config.yaml
vocab_size: 11511
norm_place: "pre"
positions: "rope"
qk_norm: false
bias: "none"
tie_embeddings: false
init_std_up: 0.0146
optimizer: "adamw"
lr: 0.000556
warmup_steps: 583
final_lr_fraction: 0.03
batch_tokens: 131072
dataset: "wikipedia_en"
MLP neurons of a small language model. Each row is named by its layer, matrix (down: output weights) and neuron, and shows model dimensions 448-543. Each number is 200 + 40 x the weight over its row's rms, rounded and kept within 0 to 999. A neuron's up and down rows have the sign that makes its largest values positive.
After each neuron's rows, "raises" lists the tokens whose logits its output raises most directly, leaving later layers aside.

L3.down1224,236,175,166,249,226,116,148,226,207,185,214,227,186,161,220,224,188,233,249,185,184,239,246,228,246,172,213,173,229,145,201,122,234,146,196,181,179,229,204,221,195,203,185,259,259,102,223,162,191,207,213,246,209,167,156,166,208,278,211,244,228,214,213,189,206,171,228,162,152,212,216,83,242,223,209,211,211,175,244,224,279,233,232,230,148,193,184,214,184,173,222,141,188,252,153,199
raises: "ederal", "resh", "lex", "lying", "leet"

L3.down410,226,246,198,176,204,178,199,185,188,303,153,209,184,203,221,172,170,193,259,234,188,280,192,267,180,112,258,201,184,224,188,152,219,205,241,142,176,213,205,210,222,234,183,270,204,256,235,125,244,138,198,217,154,313,241,244,205,183,209,154,225,210,251,191,267,123,268,140,170,246,173,260,200,236,204,181,274,241,184,212,191,157,193,167,184,249,196,212,196,237,209,192,268,196,177,200
raises: "O", "J", "G", "T", "D"

L6.down209,150,218,252,188,234,182,236,192,156,186,204,195,203,243,245,133,190,250,203,207,253,195,206,212,229,202,160,216,223,220,205,241,160,107,186,216,168,248,208,196,209,205,228,259,155,158,192,235,147,188,163,203,251,269,201,244,226,254,219,198,181,172,199,276,230,168,172,163,181,159,224,168,164,207,170,285,306,181,135,176,257,173,236,204,215,189,215,277,100,203,149,209,180,206,188,194
raises: " making", " having", " bring", " providing", " being"

L6.down1404,176,192,176,243,156,294,208,274,263,243,226,223,273,193,221,244,213,193,265,140,190,127,221,291,254,260,243,120,156,232,178,232,183,159,212,220,226,256,178,182,196,197,108,216,265,188,248,183,191,202,186,164,188,180,188,226,206,264,244,241,252,224,271,175,163,270,230,173,207,222,186,240,195,155,165,201,188,184,212,241,214,190,247,184,166,154,249,144,80,253,184,137,194,237,194,160
raises: " sculpt", " paint", " walls", " Gallery", " designed by"

L6.down1051,199,261,204,187,216,228,108,217,210,122,233,212,210,243,206,111,194,136,250,229,207,142,205,248,158,221,99,197,141,174,195,182,167,288,249,201,188,242,171,191,247,169,168,193,160,223,182,153,231,218,213,175,148,158,149,296,204,172,212,190,190,145,248,182,211,155,225,109,242,238,231,183,234,107,224,228,217,175,213,200,207,246,192,264,255,230,149,179,241,169,199,201,310,131,232,175
raises: "ts.", "ction", "ts", "ower", "cl"

L6.down881,180,204,218,180,133,264,174,134,208,141,196,181,174,219,204,230,190,219,221,131,191,156,290,242,176,303,224,169,245,152,164,181,165,232,216,240,194,227,167,223,100,174,133,209,210,130,309,217,155,178,210,231,198,227,301,221,240,154,269,176,214,211,222,272,175,230,210,183,113,218,255,238,170,235,213,213,225,228,156,152,174,153,168,167,225,182,186,204,141,159,122,218,228,248,131,253
raises: "able", "es for", "es the", "able.", "es were"

L6.down883,201,241,203,276,145,180,141,215,271,210,238,223,229,168,214,212,193,187,164,239,164,234,206,165,182,211,273,222,203,138,177,196,194,239,289,200,210,254,179,262,169,206,207,167,220,247,241,236,144,187,218,195,184,162,180,157,250,190,173,209,148,172,187,215,255,180,257,202,248,216,242,120,167,149,153,185,185,187,147,166,169,258,323,188,202,154,156,253,149,256,263,178,202,218,269,193
raises: " it.", " them.", " the ", " it", " another"

L3.down1685,176,279,190,161,205,227,338,162,211,166,140,236,186,188,225,295,184,226,165,232,219,156,77,175,213,219,192,234,211,199,238,251,218,175,253,225,221,207,188,215,183,151,228,182,206,247,254,266,229,225,160,235,277,247,220,214,228,208,224,254,266,187,206,283,179,236,183,198,197,208,217,222,199,235,185,183,216,125,206,199,166,212,233,215,229,151,142,149,223,190,116,119,154,262,271,130
raises: "ches", "able", "ient", "able.", "ably"

L3.down124,184,218,229,196,124,187,205,233,217,200,166,181,262,175,203,262,194,205,117,218,214,225,150,184,297,177,150,239,211,144,186,270,121,228,209,214,189,153,234,139,261,107,241,223,143,137,203,241,195,123,163,254,184,232,270,170,247,200,204,174,171,181,161,163,168,141,161,177,147,185,179,158,177,238,222,227,75,199,164,195,274,194,196,192,164,140,163,226,197,181,135,140,200,198,127,191
raises: "- Preceded by:", "- F", "- Website: www.", "- Website:", "- D"

L6.down362,212,186,218,253,213,138,214,240,268,245,204,143,303,227,249,200,191,252,226,217,177,210,198,119,227,211,151,192,154,230,158,202,237,197,208,215,145,186,198,151,231,184,241,272,200,132,195,261,241,260,122,241,266,203,119,187,232,193,196,163,186,223,213,278,184,249,191,227,231,214,193,184,204,209,281,121,184,198,203,221,203,210,176,227,256,218,220,214,202,253,258,178,209,231,105,132
raises: "imate", "im", "ima", "ider", "ond"

L6.down1320,221,245,209,204,159,174,222,271,266,174,195,142,229,274,155,209,157,130,224,184,202,180,212,230,187,157,176,136,155,238,171,228,160,213,193,213,237,227,205,154,241,208,174,156,157,173,211,169,220,220,148,128,296,145,211,164,186,270,250,269,199,251,234,255,273,165,139,191,224,139,189,203,247,205,187,226,180,197,245,211,197,197,329,228,132,231,196,158,191,193,241,208,176,173,120,173
raises: "|---|---|---|", "|---|---|", "|---|---|---|---|", "icted", "ated"

L6.down1491,165,163,157,188,223,219,248,185,149,128,179,187,222,244,179,211,151,168,169,138,194,196,222,244,171,229,177,226,149,195,208,133,185,139,244,235,174,202,239,154,282,141,216,160,146,158,224,234,188,178,187,175,167,170,194,256,157,217,271,181,235,208,163,154,144,203,221,193,269,199,206,217,180,246,232,265,182,172,175,124,162,218,258,191,142,219,172,153,189,262,196,177,214,184,149,303
raises: "al", "et", "ified", "ala", "inus"

L3.down1077,119,163,180,259,228,218,207,218,145,143,205,207,203,223,204,215,189,244,157,279,227,182,167,170,184,250,189,288,147,175,219,207,221,247,221,145,184,220,159,205,241,260,192,234,168,187,231,137,210,161,143,173,237,156,173,203,199,186,145,279,225,129,294,205,204,147,247,144,150,246,188,118,247,175,173,203,230,223,171,218,112,194,176,253,168,197,202,238,117,218,111,255,209,257,247,146
raises: "ch", "ts.", "ts", "cest", "str"

L6.down599,224,142,225,245,222,170,216,247,221,183,207,154,111,225,208,244,230,217,207,225,183,230,207,166,212,163,216,169,266,229,174,148,224,224,148,188,188,192,100,219,208,212,187,174,176,232,177,192,275,157,235,166,225,195,240,196,268,139,134,219,155,163,254,272,145,178,195,257,251,205,135,224,128,166,159,241,230,166,177,190,214,243,120,205,193,148,153,134,177,218,160,134,128,241,220,165
raises: " poetry", " music", " lyric", " songs", " song"

L3.down1430,219,187,145,234,152,172,202,185,193,198,158,144,205,193,233,266,235,270,149,173,245,207,207,209,186,213,222,159,221,222,197,88,240,206,213,235,134,172,209,217,282,144,194,206,145,241,194,208,174,128,203,167,152,229,165,191,217,240,156,207,155,234,211,172,221,231,158,164,171,182,264,217,169,270,192,225,189,154,150,227,91,219,230,260,144,164,240,232,154,182,241,203,218,239,157,217
raises: "claim", "ute", "rom", "lex", "ule"